{"n_layer": 8, "d_model": 512, "n_head": 12, "n_kv_head": 12, "head_dim": 64, "d_mlp": 2048, "vocab_size": 21824, "activation": "swiglu", "norm": "rmsnorm", "norm_place": "pre", "norm_eps": 1e-06, "positions": "rope", "rope_base": 100000.0, "rope_fraction": 1.0, "qk_norm": false, "attn_scale": 0.125, "bias": "none", "tie_embeddings": false, "parallel_block": false, "init": "orth", "init_std_qkv": 0.0272, "init_std_o": 0.0338, "init_std_up": 0.0389, "init_std_down": 0.0389, "optimizer": "muon_hyperball", "lr": 0.0132, "beta1": 0.95, "weight_decay": 0.0, "lr_head": 0.00561, "grad_clip": 0.5, "warmup_steps": 200, "schedule": "wsd", "decay_fraction": 1.0, "decay_shape": "linear", "final_lr_fraction": 0.0, "batch_tokens": 131072, "seq_len": 1024, "doc_mask": true, "train_tokens": 789800000, "steps": 6026, "dataset": "wikipedia_en"}
MLP neurons of a small language model. Each row is named by its layer, matrix (gate and up: input weights) and neuron, and shows model dimensions 144-271. Each number is 128 + 32 x the weight over its row's rms, rounded and kept within 0 to 255. A neuron's up and down rows have the sign that makes its largest values positive.
After each neuron's rows, "fires on" lists the tokens most often at its 100 highest values on Wikipedia text that the model never trained on.

L2.gate2023 [121 141 169 108 181 142  74 149 135 124  98 113 124 108 123 173 183 141 116  77 208 124 109 124  95 110 109  72 110 151  70 115 122 106 128 117 126 147 117 191 131  77  85 132 164 117 133 162 144 147  97  96 116 151 145  84 143 172 104 160  57 157 119 115 119  97 127 147 170  78 134  96 143 175 108 134 132  66 113 160 156 137 178 173 159 153 125 163 147 107  36 120 167 136 133 123 110 140  99 144 106 149 138 144 118 108 120 141 170 133 119 160 124 151 120 117 226  85 106 155 129 126 130 143 176 134 128 160]
L2.up2023 [ 99  99 128 127 109  69 129 107 149 108 135 132 123 124  69 139 164 130 113 153  88 142 108 131 114  93 142 115  88  64 156 166  86 155 108  78  99  69 165  64 122 121 133 145 156 190  78 155 122 145 161 147 101 150 104 148 133 154 131 135 142 112  92 164  85 106 150 143 115 184 130 120 121  83 146  77 180 171 125 116 140  89 146 138 144 120 121  59 113  78 131 118 105 174 115 167 145 144 135 172 141 154 139 177 152 102 193  88 101  80 144 186 168 117 131 134  97 105 138 100 175 143 139 108 106 101 178 105]
fires on: " |", "|", " Loss", "i"

L2.gate760 [ 65 115 160 102  80 126 143  98 116 143 137 126 140 157 127 175 126  94 146 141 127  96 122 165 130  99 170 132 115 111 164 100  94  84 113 123 122  65 133 118 156 120  69  86 156 170 140 129 122 111 114 148 168 127 123 127 126 122 156 129 134  80  93 131 184 181 106 178 100 197 110 133 146 149 133  95 110 126 143 114 173 137 148 168 111 160 122 103 122 178 139 126  80 124  87 149  54 147  95 111 151 186 143  85 150 108 106 146 136 119  76 157 151 129 126 134 142  61  94 117 116  97 181 169 120 141 168 140]
L2.up760 [168 128 139  40 170 156 125  87  86  97 107 198 153  99 134 143  97 133 158 151 135 206 197 163  95  96 179 142  87 131 148 103 141 143 160 132 175  97 148 156 128 118 140 175 127 146 126 122 144 117 196 131 188  39 130 166 137 140 154  95 171  97 185 141  95 114 155 146 124 135 125 122 126  76 170 135  94  63 137 137  91 142 110  80  78 106 198 153 150 113 120 137 127  87  67 114 103  74 212 184 157 136 123 124 179 118 137 144 116 133 147 121 108 122 192 165 133 145 123 173 135 170  86 140 141 149 169 137]
fires on: " |", " top", " first"

L2.gate1649 [158 119 123 171 113 119 143 123 158 131 167 222 145 114 113 128 132  93 169 179 131  42 163 141 115  56  90 131 118 114 118 144 133 147 130 113 132 111 143 162 139 142  65 107 134  95  86 122 110 118  95 141 181 129  63 123 167 134 154 119 167 149  95  61  92 145 135 164 157  98 150 131 157 162 103 159 148  98 137 148  77  82 122  70  76 115 183  88 147  76 134 167 110 136  76 116 172 132 146 182  78 178  75 192 143 148 151 114  99  93 104 120 154 139 124 144 179 126 111 172 104 113 168 126 168 144 211 116]
L2.up1649 [146 115 171 135 154 136 134 111 114 139 141 150 121 150 145 117 162 193 122 108 140 113  68  97  68  96 120 125 162 114 118 112 117 178 158 146  72  91 157 154 171  85 114 109 101 160 162  94  96 123 100 148 146 167 103 138  72 104 151 175 148  93  97 114 127 143 115 189 191 130 172 157 172 166 110 160 150 152  88  97 131  95 142 138 131 112  86 129 143  91 142  99 104 151 183 135 185 119 130 166 151 139 120 159  81 156 150 147  89 135 196 185 151  44  99 162 172  81 122 161 105  87 166 119 120 124 111 108]
fires on: " and", " well", " liquid"

L2.gate10 [135 151 103 110 100 139  97 125 145  62  82 165  83 171 139 125  83  96  92 125 142 151 158 103 134 122  84 135  90 118  80 167 178  92 184  62 158 139 157 200 122 185  67 144 103 159 114 123 114 159 161 109 144 168 139  84 169 160 157 143 109 126 174 139 142 132 154 151 131  69 109 114  82 172  94 113 119 158  76 163 101 106 129 132 166 127 179  37  81 146  90 215 126 180 155 204 139 135 105 145 124 139  93  89 134 143 142 149 116 143 122 101 112 124 149 112 124 158 136 182  79  71 174 128 208 107 155 124]
L2.up10 [ 97 166  98  93 132  70 100  59 153 121 137 178 155  84  93  85 192 159 154 125 102 186 102 173 134 113 124 181 166 171 133 157 113  94 150 170 137  98 160 189  78 123 127 121 150 174 111 110 187 127 209  87 157  75 123 121 160 103 100  99  90 128 125 123 136 175 108  74 140 160 160  97 139 118 122 123 192 136 124 102 119  99 126 123  86  94 178  49 170 105 127 128 114 158 149 178 143 137 154  99 104 111  57 124 151 108  77 124  95 129 133 133 178  95 140 153 119 168 122  52 124 178 186 115 142 136 156  85]
fires on: " |", " ", " |\n", "ad"

L2.gate1062 [131  99 129  34 125  47 142 101 150 111 115 142 121 159 163 143 184 161 141 121 148 119 152 151 113  62 141 127 120 161 105  80 105  92 151 130  97 102 170  89 125 159 110 144 152 119 170 119 135 137 100 122 190 126 157 170 157 162 135  66  87  96 154 128 118 175 116 185  98 142 103 103 194 175 129 109 153 133 156 144 153 115 140 156 115  65 128  71 154  43  87 137 147 134 142 157 127 147 170 104 159 120 125  85 130 136 146 204  98 161 121 124 158 131 144 149 194  73 142 100 122 147 117 120  97 101 124 187]
L2.up1062 [ 60 143 153  55  80 124  98 121  81  82 165 123 147 161 101 125 154 112 164 156 162  96 133 145 129 110 130 133 191 156 103  52  78 107 114 142  88 111 155 133 126 182 104 149 113 122 153 178 101 131 148 154 120 102 192 109 103 121 140 101 145 120 105 143 175 107 176  90  83 145 111 140 154 131 108 126 113 139  89 151 101 135  72 116  75 165 137 104 143 157 149 128 142 174 156 142 189 139 144 118 113 114 106 114 115 130 125  85  77 180  74  80 136  95 143 159 176 102 151 103  61 150 101 143 127 130 109 117]
fires on: " and", " |", " in", ";"

L2.gate332 [103  67 155 111 204  66  81  62 147 144 180 138 167 159 170  83 153  94 173 127 128 160 114  99 168  98 106 172 139 112  93 125 143  99 143 159  69 172 186 132 159 116 156 110  99 106  77 165 144  99 163  72 127 106 130 107 119 192  99 168 203 114  80 121 123 120 127  74 141 143 153 164 119 131 156 103 168 112 123 130  69 116 196  57 108 138 117 128 166 168 119 145 171 130 133 129 157  75 104 132 153  99 113 100  67 169 149 129 147 138 157 162 168 116 153 144 120 148 119 164 130 140 141 100 140 168 142 108]
L2.up332 [ 94  77 133 111  91 103 135 151 111 136 126 146 125 150 151 117 114 180 105 131  91  90  73 100 129  86  96 148 123  80 110 167 137 145  83 184 112 122 134 171 121 102 139 160  74 131 162 147 134 123 119 115 174 127 119  92 142 137 221 108 147  85 136  83  93 115 157 129 114  28 157 167 150 162 107 147 139 102  95 167 113 173 160 114 107 124 108 127  97 121 131 103 143  66 155  88 158  91 175  90 148 113  50 117  58 167 136 165 170 138 159 133 131 140 160 199  98  98 107 181 117 109 149 135 145 116  68 171]
fires on: ",", " or", " and", " than"

L2.gate1279 [130  78 158  94 140  89 113 108 116 118 103 133 162  96 141 102 148 112 160 136 107 190 140  83  95 122 173 147 103 137 138 128 183 113 200 103 150  93 122 105 132 156 151 115 155 141 127  66 106 100 145 144 137 174  90 168 203 125 105  83 131 171 103 110 147 138  97 147 118 132  85 138 186 132 121 142 143 121 181 136 100  64 121 128 131 155 125 176  70  70  91  95 124 155 105 144 134 177  81  88 167 113 109 124 152 144 129 147 139 165 101 123 111 101 110 182 114  72 159 153  83 160 191 140 100 154 128 139]
L2.up1279 [116 160 185 108 116  69 162 185 156 128 106 176 144 160 150  99 163 165 138  67 181 133 116  46 133 107  82 159 144 177 113 122 132 106 160 197 164 143 131 103  98 113 157  73 189 137 179 202 109 190 140 116 184 131 158 203 140 134 142 119 129 155 191  87 100 138  87 130 126 143  65 104 157 150 125 110 151 163 101 150 128 101 126 155 105 119 116 129 119  71 121  99 112 142  79 184 125 118 105 134 115 105 148 140 154 169 117 153 100 187 115 136 111 124 106 165 199 111 161 168 127 164 130 128  76 157  82 151]
fires on: " of", " in", ",", " for"

L2.gate282 [ 86  96  88 183  83 166 124 183 178  85 150 117 118 126 164 105 129 126  52 151 143 146 164 125 113 182 167  80 108 107  92 141 141 105 138 110 153 171 104 120  87 118 111 119 171 167 132 161 128  97 128 111 133 111 125 128 133 100  45 178  71 182 115  84 151  76 112 145 110  81 140 138 163 162 118 125  84  64 101 144 169  79 159 114  86 166 151 157 150 168 125 159 117 158 114 171 102 107 128 136 109 142 171 126 140  84  83  94 102  99 160 114 110 110 141  47 157  98 165  75 120 161 150 111 128 127 110 116]
L2.up282 [107 109 115 186 171 108 131 187 135 127 148 138 121  79  92 102 146  98  85 115  94 142 116 118 133 127 127  58 119  91  79 131 145 149  97 150 140 101 117  81 130 143 153 109 125 160 133  95 112 164 126 165 104 114 127 147 130 116 100 124 133 123 184 109 101 161 133  94 118  55 153 131 132 108 130 128 100 170 122 155 159 179 151 122 166 145 118 127 134 102 147 160 136 122 110 108 185 128 169 115 143 142 145 137 104  97 115 135 154 115  88 139  75 106 158 158 163 132 152 156 110 147 134 124  69 138 161 136]
fires on: "|"

L2.gate1615 [153 117 119 143  94 144 126  71  47 101 178 137 114 122 127 140 146 129  96 227 128  71 123 109  92 117 112  96 110 149  91 150 128  89 140 145 144  87 121 131 169 138  49 103  87 130 158 121 130 123  94 117 146 106 133 179  36 163 161 143 142 132 129 141  89 125 165 135 124 104 143  96 122 114 174 110 102  92 130 100  78 128 109 161 127 156 147 158 121  95 121 101 138 129 140 110 170 108 114 122 142 123 138 137  88 116 110 117 199 126 110 128 147 147 131  99  70 151 101  82 131 118 127 119 149 135 175  97]
L2.up1615 [126 134 124 151 103  97 150  90  96 148 162 114 119 142 134 172  94 140  94 147 168 166  57 126 137 114  94 126 104 113 138 127 132 139 118 162 160 109 139 123  70 115 108 113 128 119 161 106  84 150 122 144 100 131 115 184 132 157 136  74  82 146  95 108 123  81 214 178 135 138  85 102 123 149 195 112 130  66 178  81  89 100  51 100 133 153 133 117 129 128 153  96 175 157 115 144  91 107 158 102  49 102 105 126 118 158 105 109  96 143 176 152 146 126 199  81 124 124  97 116  69 146 126 129 150 118 160 144]
fires on: "ist", " million", "est", "os", "el"

L2.gate545 [ 93  87 113 176 137  84  86 200 133 107 162 113 139 164 120  91 123 106 148  92 119 131 145 102 100  83 125 103  80 150 147  78 123  78 103  71  91 117 100 138  83  82 171 125  70 156 111  93 169 170 198 130 135 130  98 132 123 105  19 168 111  87 104 129 132 118 173 118 107 108 149 166 128 161 169 104 140 144 156 148 122  93 135 170 128 135 171 134 118 147 126 165  95 172 188 164 151 113  90 179 127 156 108 141 117 156  72  87 158 132  92 108  89  95 140  39 117 123 115  93 113 170 157 130 104 123 142 127]
L2.up545 [116 179 107 121 135 151 165 118 194  94 184  89 120 108 163 140 113 151 110 118 164 165 143 111  96 196 100 129 156 175 102 102 145  72 117  64 124 140  96 122 145  88 142 176 107 124  96 121 204 145  91  89 164  86 134 137  85 176 115 154 115 137 143 107 135 175 144 166  88  97 162 133 168 135 169  71 158 158 205 110 136 119 143 131 140 136 200  32 167 142 169 123 134 124  48  95 101 105 124 143 114 156 145 126 149  82 149 132 150  94  90 126 171  80 158 100 126 103 106  95 192  87 130 105 103  92 165 155]
fires on: "|", "born", "=", ":", "×"

L2.gate1655 [152 109 124  90 122 139 135 137 161 181 193 153 133 127 107 175 170 115 162  68  90  91  58 136 144 151 105 105 179 180 148  78 125 103 156 140 125 199 135 120  72 119 122 126 139 189 140 166 140  85 117 168  64 164 133 133 137 160 140  86  93 128  83  89 181 125 158 147 199 130 149 171 185 119 186 180 136 106 112 155 113 136 148 150 150 115  95 175 130 136 138 126 116 105  96 147 168 113 115 109 123 146 172 124  71  86  98 121 100 136 107  75  94  88 109 114 190 124 130  67 120 109 129 119 117 101 186  66]
L2.up1655 [118 122 103 119 163 143 154 141 123  90 100 153  60  76 117 124 138 134 127  86  91  97 112 139 121 124 128  78 169 103 145 160  88 104 201 183  82  71  75 148 150  72 125 119 103 156  81 116 135 118 124 129 105 123 138  67 140  92  89  85 160 124 104 140 121 110 167 140  96 109 131  87 112  98 102 175 137  79 167 137  95 125 152 119 149 113 119 117 142 174 171 155 129 149 131 115 154 107 151 153  55 119 121 148  79  83 170 164  76  94 196 136 113 121 151 190 139 169 122 143 102 106 147 164  83 157 108 157]
fires on: ",", " and", " (", " up", " was"

L2.gate529 [ 94  64 172 148 110 146 181 120  56  99 178 182 131 166  98 136 151  83 155 161 165 153 156 143 164  71  96 157 125 109 141 136 206  99 153 114 205 126 113 164  76 130 120 136 130 177 160  63 125 144 134 127 161  72  77 156 154 116 121 108  92 166 114 123 126 100 111 153 150 139  84 170 111 120  90 110  62 103 111 147 103 170  84 121  95 133  92 149 105 147 113  85 110 111  93 174  84 118 106 152 132 153 171 120  67 113  95 122 120 102 138 170 129 144 141 151 132 155 112 136 143 127  95 150 101 112 123  81]
L2.up529 [ 64 130 130 168 142 195 137 125 155  47 124 136 138  79 128 131 118  76 185 195 120 154  90 103 128 140  95 163 141 114 100  86 166  96 143 153 176 158 146 129  31 209 150 102 119 156 138  66  70 113 106  75 122  81 109 141 178 121  89 120 136 172 101 153  85 125 115  99  81 117 124 143 150 111 155 153 117 139 107 140 106 163 112 128  84  96 163 102 150 174  96 131  97 118  79 196 166  60 128 111 132 122 177  96 140  99 145 106  93  80  94 136 109 188 141 196 159 145 164 127 120  60  74  56  68 131 113  75]
fires on: "–", "field", " ", "1", "2", " |"

L2.gate457 [ 92  59 162 121 151 130 158 116  78 129 174  96 134  71 114 146 126 121 146 159 100 116 103 132 158 159 119 118 150 141 109  90 120 123 119 172 125 137 169  96 101 123 157 106 154  60  92 116 108 143 111  90 111 164  54  88  92 138 135  95 124 123 142 168 111 108 160 190 130 203 155 170  91 133 138 129 183 170 110 141 133  58 118  98 105 110 123 122 180 136  82 157  93 135 149  90 169 122 116  98 163 149 131 143 115  65 118 143  88 123  64 145 136  95 129 124 102  97 143 103 125 149 126 105 120 166  92 161]
L2.up457 [126 156 162 138  65  53 136 167  94 124 115 129 115  93 106 163 164 187  86 103  99  93 114 117 141 137 143 159 178  73 169 139 159  58 144 140 127 147 148 121 156 142 142  70 119 172 128 141 167 108 105  97 177 124 118  79 138 129 154  73 166  74 125 145  82 112 165 231 113 114 176 165 107 111 158 100 169  50  99 111 116 116 124 132  93 103 115 113 178 151 161 126 114 137 120  75 153 105  93 103 129  86 114 162 117 149 140 126 116 140 158 130 107 132 131 158  99 139 168 112 118 174 124 136  81 208 115 120]
fires on: ",", " and"

L2.gate1668 [118 115 228 105 137 119  97 120 150 135 102 162 105 222 184 108 114 137 136 143 184 108  48 113  82 143 164  66 103 128  75 107 110  87 152 119 142 116 167 122  83 156  97 132 142 102 138 120  97 125 113 116 105 149  75 129 107 140 110 107 129 151 137  74 127  74 133 195 147  91 190 108 206 107 107 157 153 179 102 114 124 116 142 150 160 114 129 111 120  75 123 118 116 184 157 160 126 172 122 102 148 179 126  69 169 124 161 178 165 124 131 104 132 148 136 117 125 103 171 132 111 168 148 134  61 119 132 130]
L2.up1668 [117 129 101 140 114 110 161 138 160 141 172 124 168 170  69  95  63 120 120 101  70  79 186 159 138 155  73 146 144 113 152 107 100 111 190 162 152  96  85 152 109 106 139 101 135 133  49 150  99 191 126 113 178 132 124  98 135 177 157 153 122 144 111 186 125 119 149 187 126  90 106 161 127 100 164 110 113 115 135 142 133  75 152 144 156 152  67 145 157 140 150 150 105 130 155 129 131 125  97 200 108 151 116 119 112 137 199  79 149 142 131 135  45 142 113 149 151  98 126  91 128  24 186 168 149 138 139 128]
fires on: " and", ",", " or", "/"

L2.gate548 [156 187  89  96 116 137  70 176 144 145 187 193  90 136 126 109 135  97 103 112 105 103 165 111 108 119 159 165 116 101 137 119 123  88 142 163 120 128 128 174 140 121  93 121 155 181 117  87  54  86 104 132 106 102 100 124  97 131 123 114  71 146 162 149 121 161 100 156 146  98 125  89 110 114 119 145 172 197 169 105 118 131 186 127 108 137 200 143  80  82 120 117 150 102 162 150 138 132 113 126 164 165  91 136 130  63  98 156 120 148 113 109 127 116 112 110 140 165 140 112 113 150 129  83  94  90 142  75]
L2.up548 [154 104 146 123 124 171 170 114  92 134  94 168 125 125  89 126 129 147 123  82 156 133  87 148 150 103 118 126  82 173 115 140 108 128 192 132 122  98 159 151  96 106 132 157 141 152 117 131 117 151 153 157 121 161 144 127 176 169 132 129  95  43 131 146 157 177  74 186 132 125 111 115  94 112 167  71  61  97  97 116 184 139 149 179  89 132 184 139 134  98  99 115 149 151 173 172 171 122 166 127 102 124 173 113 183  85 119 155 165 126 143  74 137 152 167 153 100 195 159 136 139 154 113 112 121 135 105 130]
fires on: " |", ";", "ol"

L2.gate784 [144 112  82 125 140 151 178 180 140 166 209 100 131 103 124 105 102 142 147 137 142 151 166 146 131  83 116 119  95 170  74 119 102 114  98 171 189 167  98 185 103  89  98 129 103  97 123 131 124 136 211 129 111 175  87 171 152  92 166 111 102 171 157 151 122 199  94  88 137  72  68 145 129 134 116 150 175 128 144  73 142 183  89 153 146 130 116 134 202  72 149 130 162 105 145 140  59 119 148  91 173 126 172 102  70 152  85  67 130 107 134 143 127 116 131 118 146 145  98 115 201 178 102 126 101 125 147 115]
L2.up784 [154 112 113 121 171 125 154 151 117 173 176 117 109 121 120  83  74 163 154 144 128 127 142  89 152  87 193  91 118 110  89 106 152 108 145 111 166 160 124 156  84 107 136 111 124 130 133 138 139 132 179 157 129 181  60 165  96 114 100 127 106 121 145 127 155 187 118 115 143 122  84 119 130 151 113 147 197 163 171 123 150 212 105 148 114 142 113 120 101 118 148  97 138 149 134 150 110 138 162  68 185 172 130 132  77 137 127 109 151  73 159 122 160 139 132 130 170 111 158  84 160 133  48  86  64 134 109 126]
fires on: " ", " of", " under", " (", " home", "20"

L2.gate1164 [135  88 170  66 238 119 137 109  62 158 111 149 123 141 105 135 107 141 115  97 112 105 127 111 151  81 110 135 176  83 189 182 126 152 145  79 185  92 147 131 147 128 167 105 164 157 102 112 132 135 195 144  93  62  77 103 137 167 158 161 116 169 137 104 183 141 131 114 147 130 153  99  68 167 154 105 128 149 135 108  87 148 184  79 143 127 164  68 154  93 111 110 120 131 114 101 165 125 136  89 156 161 156 107 123 101 145 167 199  93  88 102 152  95  84  89 135  85 154 108 140 110 104  91 104 105 126 102]
L2.up1164 [140 119 100 184 151 136 155 140 126 171 163 108 149 118 146  88 118 141 145 172 116 123 143 100 123  73 101  94 167  76 124  98 120 155 135 160 162 104 112 149 104 133 128 120 166  88 153 185  76  74 116  87  69 102 153 120 128 119 104 161 110 104 162  98  77 138 109 148 114 131 143 135 118 141 135 104 138 165 179 142  65 154  90  89 112 127  82 133 167 162  92 143 160 172 135 134 127 137  84 145 110 173  95 134 120 139 163 193  95 125 145 165 139 217  96 145 135 140 135 161 131 174 136  90  67 123 104 153]
fires on: "jani", " Japanese", " Chinese", " German", " Croatian", " French"

L2.gate1143 [110 134 104 123 118  85 154  73 150 140 138 138 160 121 123 169 126  83 189 114 118 180 121 118 122 136 130  94 211 160 113 108 174 157 142 119 138 174 132 119 123 189 173  96 165  93 171 137 159 194 130 128 123 113 170  76 173 136 117  99  57 140 101 142 117 125 150 100 130  88 100 113  87 160 101 103 105 177  98  79 116 103  70 136 142 174 156  93 157 125 121 164 164 113  87 100 153  91 126 185 134  82 113  94 124 113 163 135  76 161 123 123 148  93 106 100 119 123  48 154 127 128 175 204 117 121  99  80]
L2.up1143 [ 72 173 119 103 148  74 144 138 211 102 163 105 117 150 143 154  98 117 167  94 135 116 133 111  37 127 144 132 181 140 148 115 142 131 130 157 130 135 143 146  94 192 130  58 172  75 106 166 170 137 131 121 130 157 132 119 122 119  95 168 135  70  98  88 119 122 151 102  76 172 108 102 160  70  59 163 185 120 123 128  93  45 123 140 112  94 161  94 117  83 156 119 171 138  96 114 206 138 131 171 135  95 138 134 100 131 150 104 141 237 114 139 190  88 180 133 166 116 112 103 146 146 149 176 107 163  92 155]
fires on: ",", " the", " ", " to", " of"

L2.gate1327 [157 101 162  84 104 113  96  98  94 123 164  72  98 120 156 171  27 121 121  53 110 149 142 121 180  80 151 106  76  74  13 123 117 114  45 129 170 114  83 130  95  88  57 136 129 141 170 202  88  78  95 174  95  88 168 110 174 152 170 124  58 116 166 161  85 156 115 128 115 161  65 100 100 138 138 127 135 203 177 118 168 136 117 150 124 133 130 135 133 154 119 105 126 149  91 112 178 127 105 109 131 132 123 151 116 136 151 143 111 149 176  75 118 127 175  87  89 137 128 101 157 130 106 150 114  84 145 121]
L2.up1327 [145 117 146 110 120 154 124 123 109 126 120  57 119  83 165 191  95 174 114  92 140 131 149 169 157  76 160  98 115 121 129  89 107 115  92 150 118 115 123 152 134 135  78 138 108 116 177 166 110  84  97 118 144  94 154 100 156 156 173 119 140 125 159 139  95 156 112 117 181 137 103  77 172 172  99 145 176 226 130 118 113  88 105 104  99 125 114 169 163 156 134 153  88  74 100  81 210 187 124  39 138 110 107 126  79 204 150  85 115 192 139  77 129  92 122 135 134 177 147 127 110 110  92 130  91 101 115 124]
fires on: ":", " |", " -", " was"

L2.gate1805 [127 129 114 133 120 119 158 128 134 143 164 149  98 145 163 203 133 171 153 128 125 115 153 137  51 152 106 138  89 157  84 133 109  98  95 141 147 106 151 157 132 122 121 113 188 178 138 143 126  80 104 131 106 142 173  82 134  86 174 102  75 124  89 129 178 187 129 117  83 139  94  87 158 103 154 184 112 174 121 101 177 148 133 114 173 149 108  82 137 145 145  78 104 101 123 152 117 118 182 131 137 129 116  87 147 108 155 102 118 139 105 106 107 181 115 113 136  91 128 154 183 126 117  72  97 135 104 132]
L2.up1805 [112 115 162 149 187 152 193 115 142 145 157 121 106 150 135  94 110 136 147 118 173 107 174 178  86 121  86 111 166 129 134 132 150  86 154 122 115 112 117 124 115 122 101 178 116 205  79 123 162  87 153 153 127  97 152 123 149  87 173  91  84 113 171 161 104 100 131  89 113 141 185 145  55  89 148 152 132 155 104 183  98 158 145 104 138 136 142  82 119  94 121 151 121 144  92 172 134  83 118 159 105 117 118 121 168 136  55 155 153 120 102 150  80  93 184 154 128 140 147  86 146  80 109 177 148 184 118 101]
fires on: " ", " |", "|", "==", "-"

L2.gate330 [116 129 111 152 170 178 134 174 162  97 101 156 145 156 131 167 141 146  97  66 133 172 107 100 107 105  86 159  86 133 141 207  91 125 129 136 161 109 147 211  46 119 116 145 194 132 100 150 117 136 201  94  94  98 151 149 201 113 130 121 132 137 190 100 136 182 136 139 151 159 105  98 125 158 146 116 105 184 123  95 157 135 187 150 118 118 111 121 166 123 141  85  90 108 132 113  91 138  86 128 122 143 135 155 153 143 133 163 125 161 133  80 143 121 153 143 145 115 145  94 131 175 120 112 178 105 191 133]
L2.up330 [131 141 116 186  99 139  82 144 140 180  73 181 124 149 128 125  87 106  62 132 101 134  98  93 146  88 121 119 155 176 168 147 128 113 134 152 164 194 143 139 129 121  68 163 190 147 132 126 138 109 120 152 151  86 102  83 135  97 143 152 128 122 102 100 151 149 108 147 185  70 110 145 123 146 111 116  95 148  64 116 136 139 123 103 118 169 168  89  89 171 130 150 102 119 108 153 116 143 153 147  75 122  85 150 155 127  72 147 152 128 144 162  73 134 118 212  93 151 191  88 113 163 182 121 169 129  85  70]
fires on: " |\n", "0", " |", " was", " included", "1"

L2.gate1557 [ 82 131 101 116 132 113  95  90  77  86 153 137 155 111 169  93 126  91 138  70 186 111 125 126  73 143 105 167 117 107 200 123  97  89 134 112  98 180 113 136 120 128 113  33 128 175  77 186 203  69  92 146 101  72  96 109  79 173 148  85 126 162 112 120 142  73 154 113  77 154 138 115 109 150 150 127 118 152 113 111 140 125 146 144  98 162 142 166 131 155  80 160 121 140 106 183 154 119 114  85 167 187  85 139 119  90 126 132 109 161 149  96 125 129 152 144 154  94 133  96 183  90 123 149 170 144 158 121]
L2.up1557 [ 87 161 131 123  87 138 130 103 145 137 152 177 153 188 184 154 114 127 126 149 158 162 155 111 109  91  89 151 101 162 213  88 139 122 157  75 132 138 107  82 125 150  83 131  96 113 137 159 131  54 117 108 135 146 123 128 163 152 113 123 118 121 104 121 106 123 134  97 110 143 135 163  83 147 200 148 198  77 143 100  87 120 128 115 177 151 148 122 117 166  88 182  98 153  61 119 115 127 179 129 135 113 129 166 108  79 186  89 136  98 209  90 145 152 130 149 166 163 148  72 124 141  76 110  73 150 136 118]
fires on: "\"", ".\n\n", ".\"", "\",", ".\"\n\n", "\"."

L2.gate2010 [115 126  89 145 158 157 155 149 152 190 105 131 112 124  75  82 119 171 105 108 156 149 122 101 143 107 159 106 139 151 132  71 110 139 146 129 125 101  86 154 124  91  76 199  69 105  85 107 141 117 160 103 126 122 175  77 174 128 137 140 111 130 149 127 161 180 146 125 108 130 134 109 194 129 120 158 152 139  77 145 156 122 106 118 208 141 147 159 108  56 118  59  55 124 101 112  82 144  83 108 108 134 124 140 100  41 158 158 127 146 123 105 133  92 177 142 131 152 149 105 144 124 159  94 102  91 129 117]
L2.up2010 [128 132 129 100 147 161  84 127  96  94  68  45 132 120 155 126  91 156 100 162 180 172 114 145  78 124 141 157 133 152 108  90 152 151 144 113 161 100 154 164 140 127 135 112  96  66 139 128 113 168 117 124 141 175 122  89 117 141 182 112  99  57 135  68  89 107 164 114 151 128  95 140  80 168 138  92 123 157 187 124 126 112 125 131  83 117 155  89 163  84 109 115 120 186 176  77 147 147 164 125 100  65 118 145 131 173 128 118  88 101 128 166 134 120 142  99 181  75 165  76 138 162  95  80 104 118  92 128]
fires on: "20", "al"

L2.gate641 [126 143  78 167 149 147  97 169 127 126 104  91 151 101 149 111 192 119 174 136 189 106  93 127  71  92 135 159 140 115 133 120  86 138  94 169 120 113 151 159 145 128  62 141  65 137 132  75 138  60 154 110  85 115  87  72 162 128 178 142 149 126 196 116 188  45 161 135 117 113  62 123  59 184 109 134 148 109 152  76 160 111  97 114  90 155 151 135 124 120 150 170  85 140 119 101 163 125 116 101 125  90 156 148 167 122  89  65 158 133 109  87 127  89  63  96 123 119 103  86 130  73 116 132 124 146 141 129]
L2.up641 [110 153 126 148 161 100 110  94 162 139 120 147 176 215 199 151 184 144 152 107 134  74 122 159  61 111  94 132 104 123 152 122 119 147  85 147 113  68 130 163 158 142 120 130  96 107  81 112 147  90 195 157 161 143 136 158 143 152 138 112 156 129 216  97 176 119 130  89 117  71  86 189 112 119 120  97 161 136 148 126 116  58 107  66 102 124 137 126 125 113 157 151 108 136 147 118 105 143 110  59 120 133 127 105 135 172 156 113 189  64 111 144 113 152  74  73 122 124  63 103 131  96 153 132 153 178 157 111]
fires on: " a", " who", " (", " an"

L2.gate1546 [101 185 130 166 114 110 171 107 121 182 124 118 117  93  87 168 140 203 152 116 116 117 111 139 140 136 167 117 128 136 119 126 136 152  73 127 101 152 120 131  94 118 185  40 177 186 135 116 110 174 129 139 145 189 137 105 144 137  83 126 152  94 117 138  84  88  98 123 181 113  94  54 180 105 117 137 101 111  95 119 147 111 129 140 173 123  99 160  99 106 132 131 140  40 169  64 109 129 189 204 130 169 101 119  89 168 101  70 163 100 138 185 149 194 108 159 152 138 140 139 127 137 140 107 182 151 123 127]
L2.up1546 [134 146 123 122 144 133 133  97 116 115 171  81 103 168  86 133 101 131 189 122 224 151 153 185 184 164 146  75 113 130  74 124 121 137  68 180 138 106 150 119 133  95 185 111 124 160 167 156 115 132 125 120  93 116 115 116 124  78 116  93 133  84 124 116 112 113 112  85 124 145 112 129 127 142 176 176  53 138 134 188 172 115  81 183 115  85  98 149 114 143 116 124 106 138 159 180 136 210 189 182 171 198 173  77  90 163 126  75 163  59 116 183  82 134  96 123 155  81 124 136 114 146 137 148 104 163 108 103]
fires on: " by", " to", "–", " against", " successfully"